Weights of a small GPT-style language model, trained from scratch on English Wikipedia: width 224, 7 heads of 64.
MLP neurons of a small language model. Each row is named by its layer, matrix (up: input weights) and neuron, and shows model dimensions 0-223. Each number is 500 + 50 x the weight over its row's rms, rounded and kept within 0 to 999. Numbers have three digits each.
After each neuron's rows, "fires on" lists the tokens most often at its 100 highest values on Wikipedia text that the model never trained on. A number after a token or word is its count.

L5.up926:443506564513408495468559446531463467493558435494396534498435499634491464407519509539441513465503445597539542567535492412540407495570444500552515503442486538503489501551446453590494523442521454502450446515494555480496530560510495500429559486468495529505500510525463571455456494510555517595520551474501485523509502549440528460392508466511522505539478567504510502496486521504488495523534401419553466454528485445440581461525459460425526388499480420541549454611451558642427469445469457532419460389495540637467476459534496447529519550500562500554497508569527584494407633509507516477553529566531618543486369505533446507463532496422449527407477486489525426539527427560458513510454
fires on: " of" 52, " in" 9, " to" 6, " at" 4, " over" 4

L2.up679:525424485536557577489469364503503535534394489417509535513529521489530545459367533514519520473454478439575510443420529455419508447496466533432510541614535477532460509456517508503554570469542533503519425484508559545389541560539482522438502501581471513524380410558557512455517485534513529588488461407501513561540500510497431421566476551530501416507540628583541511546492545495523456571456485435419533567457610437475423556513504493509522609490473510567390520572456468444501490422461517481519453461432511538524505561590502491440506509525597549537500502462449493519509513434505485498508455460511458517509560469519403494511575438531435482514417495560567384533440585568550503430512
fires on: " app" 15, " support" 14, " dep" 10, " imp" 8, "omp" 8, "tern" 8

L2.up1032:517571489555522537485480484513605609530474538509492568471436591560563492446476462527475501592537487559554453602563436510389557604502507546422463475484465503512481398442550452503517521562404578485490579451453530500507457515418539574482500561536505517378435461516447493500476466512465577515407585527532547474551531557526431444460482569481560506465519531422525629562507508518491527518506460425475528532620472483439462543487467457490508471526555489519521576468445522411562487564419504509516428497535542516606422464448476555568549528521464492520535436541526491447478535454546502491530537438473418489573534510456459438587444421419496406513436499466541509465468482516451417377445
fires on: "ers" 62, "s" 12, " Is" 6, "ists" 4, " may" 4

L2.up420:518483581390529474558526476452421492538443629499490453500491553484528532608539438536492456547437472549460529493515568496495518487461537564503546615494503521453410510530573533492451489412510471588461497451460556498625508570449573533512491408535510445497444583532596524464463536443543479529537439535488540483474512580565497424503529506448436557484543487510486532474506505480586512457506434427410369553529552469517428486495559520515445595491465496489558502378478522474507480396508541575592372537482462524479519492569477467482548485461507418476527474611519567502428479433537488562460539582485536421606436543504506540458458474469453424437572473509469470546485421520516481398495
fires on: ")," 57, "'" 8, "’" 7, "o's" 6, "'s" 4

L2.up518:551463389506489478444508538535487471471605471436466552448470510559570565469523535505464512459523460458471473542468518563546506513589488509445467455596504538505509499537615533467606517482570514395532552604449450476604511488511469487541484478559551535533536494468478460568490456490428541373543584499450562383477506444513492575592485484490502552449593509502487567483415459447512500567480502548515463529452481503539580463478415430530563555417586405462476510463503481591427506532501528528447608481434429492415468503478656408500448460388535501555499509507445455560515503482540478491484518537568502464460531481540470463603483449505496511518387540520464522452539445542468460426418
fires on: " f" 64, " Party" 11, "F" 8, " Label" 4, "-b" 4

L2.up974:518408558518448485650471526524528505455447395415513492491571495538554526504533615482556552458505486516429528474482426426468523481547554604506548540537542534513480446460520523420539439549551449549509488489527324507547546497432495473537517498556502532439477540513531405545481512431431456453442453435517543469400435539500564505522553541438554412463462535386504572513552518458419567588485505534447470441418544518506615510527561503511449462495425534516526447449480489596507408499460574437524445510583556486535538514427496526533506610497525511514568510437557426519435493455498532528432502552506557542493462468548424428475513435498484495583530513514404569573499550539480509513554
fires on: "ter" 48, "per" 17, "over" 11, " water" 9, " state" 8

L2.up689:452463449504484494483562519449553478537559554454532547553541475507421580534499497506552472504545541637418479459473572505496544579618552567558532526484465430493500526429522434602457565546521435394498565443435498601462604447417487465560455563570507463599528525412509526556503527509435492509529526455477495458446520464443512584542520473496524582457588443503526500562505451569465456528528506394432477488481449502502502406512530465521548461410526475472619455514518456464437514481437454472525452419535507528463536489562514544485377487478491471523435483524462476497456575503529451525520448513518603599533487538525465557391545460501523458448400496482454428606560514452446499583433
fires on: " Win" 17, " Staff" 13, "-in" 12, " age" 7, " medalist" 6, " Fin" 6

L2.up941:491415488554506467576512564516569441548481556482538541406516507512413540571554573460511479519485469466386532544537479474440435568525449538427438513566549438468494546442475512513605533492506440407511522496503534537490540528607457463523499413473445472425602544425437487461506486535483388520574452484502528567575579521558493447457467393529574518487557515434471602440436586494523513471514487482482478533396602478496532579441487472486616501469542448566497486553492495466544471447542401463537457580443491481578426500460481501513509482607584466482509562485418539570508513485439549560475622607492516486476474422495412485477463540546481486428494483564478580454528479531473537459477
fires on: "amp" 22, "ag" 22, "for" 12, "|" 5

L5.up681:543447514525524564509466467497408561486547520441377546440531453468502496507520565519559447494495489387433427496545511527509419458425531581576446549527449461514446438480443545454533556465552577479542480551433423499562482477498521477420516564387512495531542502538484519508475480522484512552507528425422520524509428491565435475456531513493534530464599511519495446520505460479480560456424462482532483462577488591554470474595485530569528513499554460507387463470506586477517424475479504475531520622499553477411612431473464487438508446453487510548566521559604566638512585527593509472561431444460497562494427557485504526493494362465622420520493425538481485512469562566507432478517
fires on: "," 27, " and" 18, "s" 14, "O" 9, "S" 6, "°" 4

L6.up195:512516423468430481532526441459528504504530491496593584431525440578553502551444507521537536490548482474427515479542559559403455456494541498489534517499580502505535547479444532413569522495448474520554493524489437475564557563481486543565522481555596466500521447522521425465395507495413465532449461530424551409515520429453546477495471554511516490473518547494515477526431473536452504437521459569450390563513484555544512495549546582533457593459477500468506499477467527571502559518488525557538448588510465521474604520500583482657539492478385440457557382360515441443529413365497576408523533559495501549532556483483456429449461543451555460527411516526413522465464511487559532512607
fires on: " =\n\n" 17, " Candidate" 9, " it" 9, " part" 8, " C" 7, "h" 4

L5.up810:494546471503543546542407375561571477455515502454477402522544527552464480545517443440493512516504499528486449538443417537497518464511510576487512501487419427483613563483481517554479425575587542452539516483457551460435488489574461488484570528552525420404582407516536509542444486464457560529475485547493518519428514465494516411486538448476535471393480471525554525467498456412536466562494445464542435537595485519451490596603450371474551463544493493492536433548509499548511518449456346486592457491498523606464497527490517522498475569518535516541538583412587418593521458468444547544506411492438593542431484408483566533530532561524476512514532501608529442519518475541436509526575
fires on: "d" 18, " early" 11, "==" 9, " ind" 6, " imp" 5, "ful" 4

L6.up477:492503453486462463520411395546504585524439571570509556487498606441540506487548532494481511504449540461504543465529502524507517479468509538385467540523515565416518521431449438506453512541582564519481535491561470430522493518484450533509447410498401544461520412423490508561502599523525424433498553470482357447456491481477487530541479500464587422521610458498486541435576491495354433428513539467490391471519567467491486495515518558460565566452504436438613524572563466498545570541496455432643479464506527526469473439367480470463555524554457499475440556530501536492494521525480550551554473586485486502499499505531553539461449572601535476483430523503500410562574571505441502489427
fires on: " st" 35, "h" 5, "az" 4, "g" 4, "est" 4

L5.up753:533480428585501526446530479499500439543571550439490571539550521524448565505535379456498420474505522476450461461490448511595453531569505527449445565486534555344550521480520481504477584549477427427487486484426403467505495436489449430485527495414585460490574505603514451440557454580534575471501488625593451498425501513505516487553588440576531492480545441493446493509460450479521428456561493590475518516458510498555526477507514520411407466557489515518504500535498504569481541489426443491527511530373508519572428514461497449459543498547552562540553521440476413521599492539488535406529580548534476451586385484491506497523451402522517537508489512483549463508478581495378481595542
fires on: " and" 27, " to" 23, " or" 13, " |" 13

L2.up55:465430458533491446571500512532470602539493487540542502446478433496490640546457494468371571463498480460513506528457461433485509541502509517503479620471458420487539451397517497470544503529512479454445552416526608533445534511521491443519411434554540494476392450594485496462431516480503463624515498524468580474574526542420472473435439466507473445466409550465585435534490519484521511516558463450489509448488613408453471590600442569538441453492510509554533489587435465500519510505480470463506423588546509490505537520467546503597515562508544531506546535546413477588508471398511519502536487396421465599557577414482480501517425521440470424516520529491539459392477489526496521579514
fires on: " rec" 17, " exp" 12, " int" 10, " inter" 9, " sy" 7

L2.up1034:402488604488502407524475487512474482506518543362463484452483527550591478420538661529485463506489534499437513531488515565580457440533523496494468536514538473508503552494468519593515448504484544399405574486539494481482551511418437567519485401502494456563524505475541494510457456481558456531533496431470513569502468552498479433470551428491565511515491449459407458574391586476448507512479490503557465686487455516532491503540515539474455542550522409530575397466546529548484472508536552564418458533437534545468540470500474557477375490487475570589514378533496520533482625565468489516514483617529555557445442428549531556472438482536469516567460530481450516456500518453533464549528
fires on: "u" 51, " first" 21, " Short" 7, " second" 6, " influ" 4, " short" 4

L2.up357:504415433579479485488447575477553484508547447440460495493541476449506517523507469468415500458524563539532585577559505557513611507461427442555539526460442401439518464462394451452463573591507501575531552565470449410438496480528483512564477519401508474507533510424445521613497488483523485548532557440381437449414414524474389534456529562460472521509438503420556509539543495467536540501526535549424497478623493491415567502622499520487562489452477493485566546550574524580536504472497469495486441441518481476531454444439440497429464538522496564477570509531591474458557483443527506534521471466586562590431510414535446492534430524522448406564505541547581444479523487518426498565554
fires on: "ual" 26, "elf" 10, " COVID" 7, " Tamil" 5, " Du" 5, " vot" 4

L6.up930:537546482544427417476480492508571538452435587451494517476443543498472580442429463447483524479564468517447514460427555361495598580535534600599488474508498497528506529542505465508481495483495459462584564593481492544505491373505623513597536407447425513480489499299522473499536493476582476557484499488454584461545498506416471547461460629461554516432494503390473580433488462527559498515551503494534563423522471510499598589524478467538497525542554430534510456505476484561516467510485433452457440477586483536572490538509615494513514504428486428446502452476515546430555566442503528518527537547464538490500501485427509430541459520483508525507502461556534435472517435487418574552530
fires on: "th" 20, ")" 19, " and" 10, " place" 6, ")," 5, "," 5

L2.up121:469473558470491588389600558544463495549506535506524548540470405408452584447471464550578470442492516433588400448491464555587486488498484508445449415455439460567490430509437515429506451535518523541512472514539608565414495450516497584545492464534507415517510466521392440467498566438517527490572472377511511519521561479570528508455567433479577580525477540422465508482455520511505510509494494589554513427494423507593503507565450611521582490486511503467558477477552533562469473395565422465517509389586456437534556461544511563473495559527505537482426528538551524476492457518410488453492528483539504555521498516481530451543568632459436576471475481505506520427439443571490496562557
fires on: "ear" 20, " At" 16, " White" 11, " high" 10, "elling" 7

L6.up1131:569463438502502433501535572388520606498484582489520488527505564455512441499612547522541489504499487525475532476480600476466552477404507532429484459548527404515468544485506541479562407482517553478583533506494581445605467513473433509480473508499499502468482480527537493445493554502488468455447325556512431521533525535502488508500455495521460579497621405419530457479444511497562493502458517504454477490443577553444543534462494446573607561548514393475500555490476476375455416484531546600558484560537464435426550446422521582379497480479535495557534542501524504506550495413538508570539517574455442503414465416521509561435413532490499476428474530514425488505492482523494514507646
fires on: "," 25, " (" 16, " " 14, "." 6, "born" 6, "/" 5

L5.up872:474509447488497473493606558438451493470570509544485559440482573501471473508556458529464569501490463493447560422500465456517549424497522445555620497509445464531501429501491511486566521481565449526450449466511489512499456504505556429485484661481519504473523498508509484464512557449515470608541505504495533579524508481447496503489537548455568472433561475518451411574450583634447484475536443493513452483526466449535482444428508507535518544523421463499492559491493429513472537512470399530586513668521516474477432521570525480575441563496450518509609447464476520557462488366396474472533426618568476473431478438432495482493576541450425498563488537366418608444437444517512544479526
fires on: "y" 20, "er" 15, "a" 11, " L" 7, "on" 6

L5.up614:468463416550530457528537525489516490517474519436467521511498523511466462530448555498532504580597505534454562376493505482527513487541496546556522484401415545465540425482481454566412538548438531500577549469452375598579520507559473610506530635485476531464494561513498514586520518535455458520572486494538512482512478555487421489391537507461501551480489600460476408543449530388457488414545472479556573407550583420488531464517478545503496561466465526453582377580510529519522554560481556534474586533480476461457530464493557456580365469539530529426542467512553465458573534419479480488447503432419511494568496506440480546459493544563430560501508409427538467544508489466410507440507
fires on: " which" 17, " by" 12, " However" 9, "ability" 7, "with" 4, " thus" 4

L5.up317:531530611479534517506476452512560568475553481423561505430474523492494501535477500606571510535520489467386493483397509525470598536544495497540498483523518480499428431376569470396542517527596474514471573503529413449585433633525491422406518532521529513447591473444542499456504411489399510484574576571490539522529507490598496470530458627441486452529532483484489514487499474470489543393429456532394493477471565488566608499479489409554451407549466494539529476556416529376479458495579551554456502501575517456515485486449485434533518491505491472528516501425439566471543493520565399524456493550402482496495507471485425527507548587468504435525508479446480520602527502495552524519472
fires on: " to" 39, " |" 10, " not" 7, " such" 6, " with" 5, " would" 5

L2.up1135:467488589524537515428547583517505528514524544492536521411531538404528533497559463511441448448585500433483528447451550483472442498430579456458469505560487510514429483558499526477529510488459491458414504492515445492469528545432592473377525396479491507468542421507483541420492548531435472457489460535519479555389547524610581462495435505453448509520469486480520514509492455560423533444523431472515519611497526529518548445504460462522521538406471515512512600538411440471463547527422510440500440469449525582618509428455519595437556525551513501568519508518579463422511545516542477566528566475571551590646420552494524499434531497567489571483513545480571598508482469611409456403505
fires on: "\"" 33, "198" 18, "”" 13, ".\"" 8, " study" 7, " studies" 6

L2.up1100:477438462468442492578483566571541467505502525511463522408516479536491449573515501429513507499508480493394453502521473448586448487477435537485584617540582505427497512570391524473480533466493472507481561532481539505538484477464523527512530503497396433458446426415471526460545508439496564544470500556569435583503563496502472527559523452494491517451545466466569514432487463451540492556491540528421538476584547572409486483542471561517435512569467394495566518500521431435493499493437507372534426436449365470541427469567492531515484516495572562481610539624561547461548414540528465506536409611521544470546548536476537523489506584548382423426531548466600541541512518499472512461431
fires on: " Y" 42, "'" 19, "/" 18, "’" 6, "+" 5

L5.up464:565433505503550568528482459575475510500527594499482465528442527524503483456468516455462413475500442531479566442529537517554506551480492516477441493659470581489509472545459568434440514520540486520501543456517422518480521451513459521475561507479559443521492463497567496441430462597484473540513499530397472528416528478420589456533445463582532545578510500484495472471521522434396507489600514577464447492495601471467566624494564515396468384561498535567522434479421587560438445424500546588426501503491482492426583467472514581515417467461436567445570513503467461402462518446563639495540539560514513567564481541497435517518440433495468520520492439539496452421518542520518429583477
fires on: "amb" 10, "M" 10, "C" 10, "B" 9, "F" 6, "BI" 6

L2.up232:553511475519463525421524581525457500530527540556544488452486648548450484441495467534479560409460483506516416379465456577502517508454446453475499526437457513492575460452543560482504471550408546542505465441461524496625542492505518562457488488494525467492545474475493460379525458502431559486467542489477431483430436497522547604533484454501462565476441533521559494540420522482591450398557561474460531504465520583652498509510556529536425355498501518518477470430461512538507446558572473556551567455556495495589534354481537496526547551470476484428474462492517501433578476433482591594546543496452470421613524578550527472572472549450465498465518495586512506547524525448486491442465
fires on: " known" 15, "id" 9, " Sy" 8, " ra" 7, "er" 7, "oph" 7

L2.up809:517574495487461460553462494549510492412640590510493498455471454532596519547481513542552468514572450464464503552549544455474474534577532505587586512502508514449455503564455477521534487514417434447510491478464493445522500430549491628484472484463589542581551473459532439486511490540588465411462498389386518466469465538466487507484374510481582526486517533511475517590449573435589504472577486574508417465409553518556543517481573468554504439528491467495503390538487456516500553419497480504481454542418514491443582575444462524448480527382413457514400526565468484512534443450600474547475477414453493540492551559524466539552435510488412495429544536573537512466519612518510508422530
fires on: "qu" 24, " f" 12, " qu" 10, " Che" 8, " fr" 8

L2.up876:512598509494544510532426459449481538459495481458543487479497568437496474544565563455603454540471531553472543597583476492480509532465500502470594524517569509405470476496539531483469473573545456497494550475506547476539451542513580533524553490519590582512386526413479445513399499527537456513431518525501467481503511561485459480371389410457481509451405555460468601467438594556467468445554507535530512448443488455522491508447447409499567455531522482464538478665492566443472440404493470560453559506494499473542543603449534524553479511514555535491580559459543414457514483540447529491485440516548465515573539452626502476508414483529448542540434420508537450508453621457459441566547
fires on: " title" 18, " services" 8, " professional" 8, " plays" 7, " debut" 6, "ST" 6

L5.up55:452467516400504545569405470446447510472533458431503528468503481502481422468589471449544535494520523467549563481570485400539406556517504481503484551426518523473544511512526461478477556557559508535581494545499482500602497536460519470456448547373525516519431534426552522478613494567438499449512485566511580470469494562569519346397432526440461535435430471478479461460524550394473473483517537545495499524476590464321470516477475472428507444528426515478507522440550535458516514435438506536469531480543558489446526546555528478437491537464491466598485476571568479426598550477529492568521507507471574522568492513613504646523488540464558525532565473522505506566498564522365485509480
fires on: "." 37, " later" 8, "'s" 4, " Belgium" 4, "en's" 4

L2.up583:484461512441483400460500479483464509511465431538558518523442551476528587540432512475362526526552487567479542436465516497501536534477514436374482497419502504433495481464603474526589490528512528489388455513417536484380541460492522465557449498554504451446456413506533479448481497493558505480456461409500498498542454510497499435603427510581530534487393486554481567453484507521485530453501426416610542525498548598550514563497481539539446546507521506502498606571517487471606454556554501494538502515544485542523429468499534491491490498413535449625455590614513487508551522554479445561544624449555413514619490474512556523468452557442474372486523455426488457507448465522535530496576
fires on: "st" 67, "pe" 18, "pan" 6, "mp" 6

L2.up986:535427522567658533562522514556546567499512484508554514514501495532536447484492508474583514493491435460499496555570428492458580534486503509470421470474501524547503487465548634504558498543468442488507469468620544559525548507554607601524545443475463568500500502537451393561604495540521520450537448501454513432527531451483466530507464440543544511508500568372449552489464479540656498461476503482477432481518579468397518502439473442419499472402458497493563432419399465585479506458490488502640488501634436497465509501454513411443485560504487483566485438497439472486471595528522459497472546437413463544411521526547482460516465438524465442459483395542524503532571476468501490526470
fires on: "ab" 36, " cor" 7, " Cor" 6, " Med" 6, " term" 6

L2.up480:456448602469557409524495380515493504528576453580452486571473528565476554457529455511500508503450443488547394607482535515609487481453479553571532513508552480548472455420431500549594491494410459451409533410507635470463500399515554503463438457607535451520536420540490467550499522471470569491459534506433499488494520558545441510498524487497619524402452508396472588522509403512489530520556454413501506419420529474494531538374535553475544501511517531510452519526546450516487464563536502547557480487589486459528559472539457534512534530432480529521454438529512457515491439555540471519533426562512604611497435585510500432538499522400448473436460495466485580560497439548464492498513
fires on: " sp" 38, "ee" 33, " h" 4, " high" 4

L5.up555:478473490506506496547462489550583562519431472461473473529548528457480578565575570414522512476464493519508558506505484470520601532504474484443452523505431535490468478420557522642529497578508437521484477548496431508479498476517442527486554474498479535471505453549517508432547502459518390497564479528423495477474575508516541489511445538539591544427446554504474527493482476523518480497432492629444495458512452533438525575591489466620474373550408525473477534508534507518526540504394545475526514470562462456497521446452494498543472505564474401494458474450502492441369464515577531455548491681611384574593471404480488517489522586450378530466520465499409432459600526499490511564458
fires on: " st" 22, " in" 11, " (" 10, "ort" 7, "acter" 7, "ast" 5

L2.up296:508433508465513480484446558484451479481400572406431480498488487472456537580476546507573400473528540437502612443511623396481593516493578453514488425594502553594487451478475623465511521546484499531453563440557536536507520538493533500432484479477562477548485500474425447494517549529461516451482501499467461468483451567438453478378445424437494582475579558563526555487535475530376583382503543575428423562497516492511522497487491511521501449655525496457492570507599533481436457502374480559441534407543445470507521465506510547570446505583486473562569509492514521528540502477496452506525536557435549562483566544447513508429474469542538519600442467496530424552478488526496508530475
fires on: "ress" 11, "um" 11, "ode" 10, "row" 9, "ett" 9, "urance" 6

L2.up586:502482500466419510472544490441543464456590444449610568447534547493626498466579592492520495482450484454590479566541444483387488429489506615504565436476489461512529545574460499503525411560561465487517362564504518502588476436465456511453508411488437545574555399466463512463553535467524492532446498448495460520535427552463376512483500493437677590538506509407485566454497517496576525569539472493529486625484472450510467469459506518473435505506456529566529472506536455485527393471497515637444537528519454477509510454493512488507427476497521549561566487512372484511542433458491476487574492472455541461570557532528511517478423451539575550509521412532471487537488484469468464550490
fires on: "ik" 32, "ir" 19, "ew" 14, "emb" 10, " sk" 9, " deb" 5

L2.up741:459517559479451540551533525485469447443558452430564470517528525373519486463398503398534521498549401504487535454482531458438566508542552484478569493446434393468546342500584556414451546384559524556483477553459518547444529514518552468520617541565508515526506471568434523466429503497503566532504449360524541550541549556473551513525496501455565509570455497454454552563435474394567519517509541550555493379502561523514513493532499545556494495480478415449502457596429408506568482445584511498493472561517544560491490438432555487503497445478521498529503484467558596464469465464449508537503447622524517393564524515514461500559549443437530551464478442419479570465544492492505491512562
fires on: "er" 39, "es" 18, " effect" 8, "on" 6, "cles" 4, " politics" 4

L5.up705:551500446519544428500533502492498545528570544443561474481451487551486531404463461539494526442511544462567478486513433501409451549423465525549593433501494499604512511560470528479562445417582508472448483512493585479476453572436552547492541641440467540637460571501476437493402523539489561482577538502460589501541507503540510580520525596503494455460460541450593486485523509478582448501483522508419561443508576527555504518459448533533504434449585531412451487432466584527491536463540498491499494428327465417548515500490448559477608484454492476514566460556561427476513406568534471461527450566462553482477528576466457474471534508422564418522482533469488406438397498466488486497530
fires on: " |\n" 89, ")" 4

L2.up796:461566543492430532466515546509544485489528487551438526497486439435501575419418674434525579588455481412536458511530493492504558547531443470453475535475492483443507377471543502472569536643509480485567515593492519461468498517534478477506557457543498519380496452421444407472483517487490438489493505557486579494533441522586532395483512403503507477482534570508511541500513484494577544481492393556486497507419451478508459476514380539548501560485485417541576492597426446519547452473549515514510562567609461506461519467448493455479461477556584411524459579414498526486449484516574452552497511396513509550537545532538549558549464455501433473575419509517529494499502495598434383461508
fires on: " began" 23, " joined" 8, " continued" 7, " beginning" 7, " impro" 6

L6.up854:674552505469454493492509562511517476506435527424509442439471541451504507503524480517454475556498486496379576542447528464527567483601494511483470479458511537524466471477507442472571501560591517521518575540501467546521477451480464559545483382419492541470531483457508418464566595577493491566460510469386501482479536513456551519485465454450517492467449502477506536482537559512446479466464426507503512471524568543401544528571497488584520541465590443557515526528519525459602431602445527478432509575397490411596457444475538587484526508539501368501459542504585468514491568506476416487518569520433404551495449463515439476535611432558544551547563534476554518581451498407482509369493
fires on: " " 26, "," 11, ")" 11, "l" 5, "p" 4, ";" 4

L2.up120:564476461513460532436564469612444503489585469463442460450588626616489517482572528422548502477455515565406482443520457392570464518520480454489543519600461493531466528468488502471442534520498466441534465547567430580517412500609490452436526533564529596546591474615526585545504476509523457384467499500503506466463460488490532532522518489509541540475457528517422472500506533431545481497522518485542489484516510458543575471471499572463560567516513459528529443498453426472561416471428487444486524577448531508529446480465508553490456486537386552388536480534571533469554478504428528488530449528489433411425407511559503456536494444473578464481504423554667526564535405507477527569513
fires on: "ton" 17, " David" 14, " Ray" 10, " Bob" 7, " Mark" 7, " Tom" 6

L2.up53:521522501485531466492551574502559479520518527480356557508488395510548527446460467424530546490496489490459535479434433502438532439499526511442511448452482558531511526467487538577491534479552513483464543613448508536460435478407511519436553465482538605535559492481587557542489495520576436514429458588561549483470560520474549494531464416483478518475404516520511555476516482471473381523499562523431492489485536472550456501557468567549486495522449472449484566487458527507488591444441452449596487423386484488469595524487489531578468402513576511580476583493518493536497590624477467500488572496433426550568399505484533579433601451485463504554555559429580420371442568533441488429510
fires on: " post" 21, "):" 8, " cor" 7, " Rec" 6, " pre" 6, " Peak" 5

L2.up366:524559538567518458544481543555501447455530481456470398509454552408470490479500526542583484513536561523536518527540506522609475537475520511534562450411532556491456609472518401483556428569490475517454611444579456505499495552524451518623532567464476474480518517466461457492509471405497559442498489519495527419499453524492451577374491498384575410499496455507512446587475475551571498523475423438541473517486448492494433479530438531559462486462496516567498451509530469550479529467519437526488615525618459473544588587480549440515419487380564501555537512368530518483565556473436536545455533468452496522527430526491469579481575503451414399487484596501450435444520490571480539580465
fires on: ")\n" 35, "|---|---|---|---|---|---|\n" 14, "|---|---|---|---|---|\n" 11, "\n" 11, "|---|---|---|---|\n" 9

L2.up588:453456542470439509534506601532534520447474551547487627482478413607489500489495572520409440391578493518516509472554456516508487455510584570533488475530479460483595526530532467526555551442463520448480497544498449521544471566500413521528483519546475577555505511545564515546445547499498584549509490513491496579494472527494473491493453507630502444524466495455525474464560425426474542385513517490464538453580467497482528531401435504551455494452489563464577484553423526458470456489514467439463479525561655580553367486433520527521482488550557493478568469531536539374396441382483490566477491564461543516524480572521457512456603505405554467419427493528573525490415408458471488448503
fires on: "x" 24, "land" 12, "ed" 12, "rin" 8

L2.up119:571528509504533567514482457506519476400556437507532499514584656550606515444530415527461559546528524489447382493450552542456434457457532543547483476483441557522559483412484436489483453492490533486456480457527530483452519430492486411533408448519397417598519495459576504469471502507547506539455453503489569458511531480471487565557521556450502462440506531443484609442449521492526567600494422445540426442504472499495554447490542538437509452458543505529510502553565449601422410546500499517537541603579446546503591421413459474570571570446487481577511446525501407541602443570460442474411480437562490413495528517453458428517518535488408528529473567540487485530544482528515472454517
fires on: "k" 74, "emb" 11, "enz" 7

L5.up710:487518523429464449455587479328463564423489513455509468522523437528456549502457396510532562366533497507582541561508445542550514553468497513506464544429518560470553453454413581524541533476582541592436479482426465562477532479465494582510435537551469442456448498499567455510421491444552504517579478515493465456488584440506414413408536496477528446499487481508469515443493413504555403484530546504513467511511571519564496562463493633558596524573524454500534527506495437537465524454500549619471503491551550539425583429584437472487546504439460530504498513479496534547474530452392553533471469488464539486451488497498446569453502610442544411431532510506561527536477420542570566444554
fires on: "ne" 18, "ie" 17, "yl" 5, "so" 5, "o" 5, "u" 5

L6.up429:435513541455451509571521503490500537400445503478526460559449553434567469339458425527477446527559605509504516547467643494449604433473469524580462507430575526460487544529500463471459432393464483516484519511450446444480525485557454626463440459463496559534488628435478508597495560553493530463463478491437491488567546457462453465438492560542448549498506510589462521517502436556443557511548451494522475488559550467457526473510472516411465573534437459474484549571521528576548478569427405470503556556508490525457527434461555593461496482505486451487426434620485543475624516424570519515425557554451492521442531509479530523565552524448524533463550462510513599465476515532564500426511
fires on: "i" 24, "a" 9, "B" 8, "1" 6, "u" 6, "ie" 5

L2.up319:536447455436533574460534465562388486426536505542562479382593515434595534459481517466501535485527472432507507538553381473487472504497523520504437516575512553476620538511497594542589509497470476465575523579533478480497494490524573403520578485526452553535544593537448498471507443481461514419445490466526554538509440537441338487476469598433495439536483559463430513530404446493553557590512551545513496436583522464494484450471564557434450507585430464502533421452492449524538427495447460625466559485476450485504514542521561421428570488566479469587517544461502479416540506526509509515561463496439437551482513485523571494544410475493400500478436476465445545552596500509453516537495
fires on: " f" 56, " born" 14, " pres" 9, " bet" 7, " households" 6

L2.up1052:502503448548481437497506446462512484591610576537497388508466598482573482570470549477520476445453459573531449446535449541649533523497450373460420521494450505463421421439419509538572497498534510467480502526532532499515467519537473404488524479463420558561465467495627576503599515511517438392595512538533458444533532489495431528480575419563513545531530508557527480514493508531508582523522528583542522546526450578405505481474410577500444552502501495504551571507513527447430510548523547546467457499442512461515477537451511434439515535555454492549469429472457489507553588514463473558497572496515581375549473467530456572492528389431465490410456501452541605428555512474457459523474
fires on: "oph" 12, " From" 10, " By" 9, "From" 7, " Mat" 7, " until" 7

L6.up842:406514543424538440447482543533488502482544501475375506509495519537460394440422457523488532577520455427555418567574554503510507526552487537448463573465524505562454494548536479439518538425560512472357468603486617535477512497574492510519603527468501565563475541597411509541465498555501552459550454536472555515411600517576534457488547473530521538552454501523539471422513447471575457465456522599510419531423505469476410480451406499466566522476553635477420508546547521530427530498519413474533556485476438494497476528530421558515577418460556455543550454540423512489521511500523537431583557462460475435470456454534504571530418447487471541474473466493470446503420578497522465559554
fires on: " to" 38, " |" 22, ";" 14, " |\n" 6

L2.up132:464463531556546554567487485485545492526507541575460487490641556479492510511512538466566499538529468432476392462542478479349566510419423481424452470461526570482382512397475474468457540542521477573579391508476477455483576488555505589516514540626488506533516566436553474442541477453522501578530519530463446499565586469468455458522533502535517501481560557472511477434462431525553403459540566563489450409590519527543470482427564516417513513476562442509473414484546550503518479401595475493500466543437487464473576500520532497510537524522398559548552497555480469518480516498481498464531480544388494467580561445573420452488440564456486550592519432543561543472486422555482395541500
fires on: "O" 34, "iro" 11, "Y" 9, "y" 7, "ö" 5, " Ah" 5

L6.up675:539513472540506435532542468527473491520579411428557469552422449603535496477609584394559449470645575451468472389480412509497517467553466488572507470539500487571570543450516571464500582475470588402548476513574454473519387464532468483541578460482563495521544454432492445469555482553487516532467496537420502609542522446523496583460536480414405464528572510461650622578419491515545456501477560505450538501466527572393469450466464493521508478484499497476467499528516523517466472560497419494529494586558487502489469553453536559510516456452442538459420473442483444507532505496474538469469508436400433572522534485503478496434596455489467499464569523483540524458506550566544449508437
fires on: "," 57, " May" 6, " June" 5, " November" 5, " March" 4

L2.up1004:561450468462461536516435436541386469521511598527428491411541483441433500430560499468488516526575449534481581432422531507484529443525525492491453529442582527474531501400458451498581578497459470539532518506547434476399513567424526596480524571557474330521528543488449466384600482573490473558539453532468452475445588613511463482533607387443503455528474501464439541396487534418517540539575542484478547535508505457616410435485521525469586487465493487511493516551466580533504564489487482469575517514487535473555444494471490518436531481432507556470509518529516556552502436553509577455431471543523496524533498483445540559545495533489480449454637517520576525530485554477462551425483
fires on: " def" 18, "amp" 16, " served" 15, " eng" 7, " inter" 7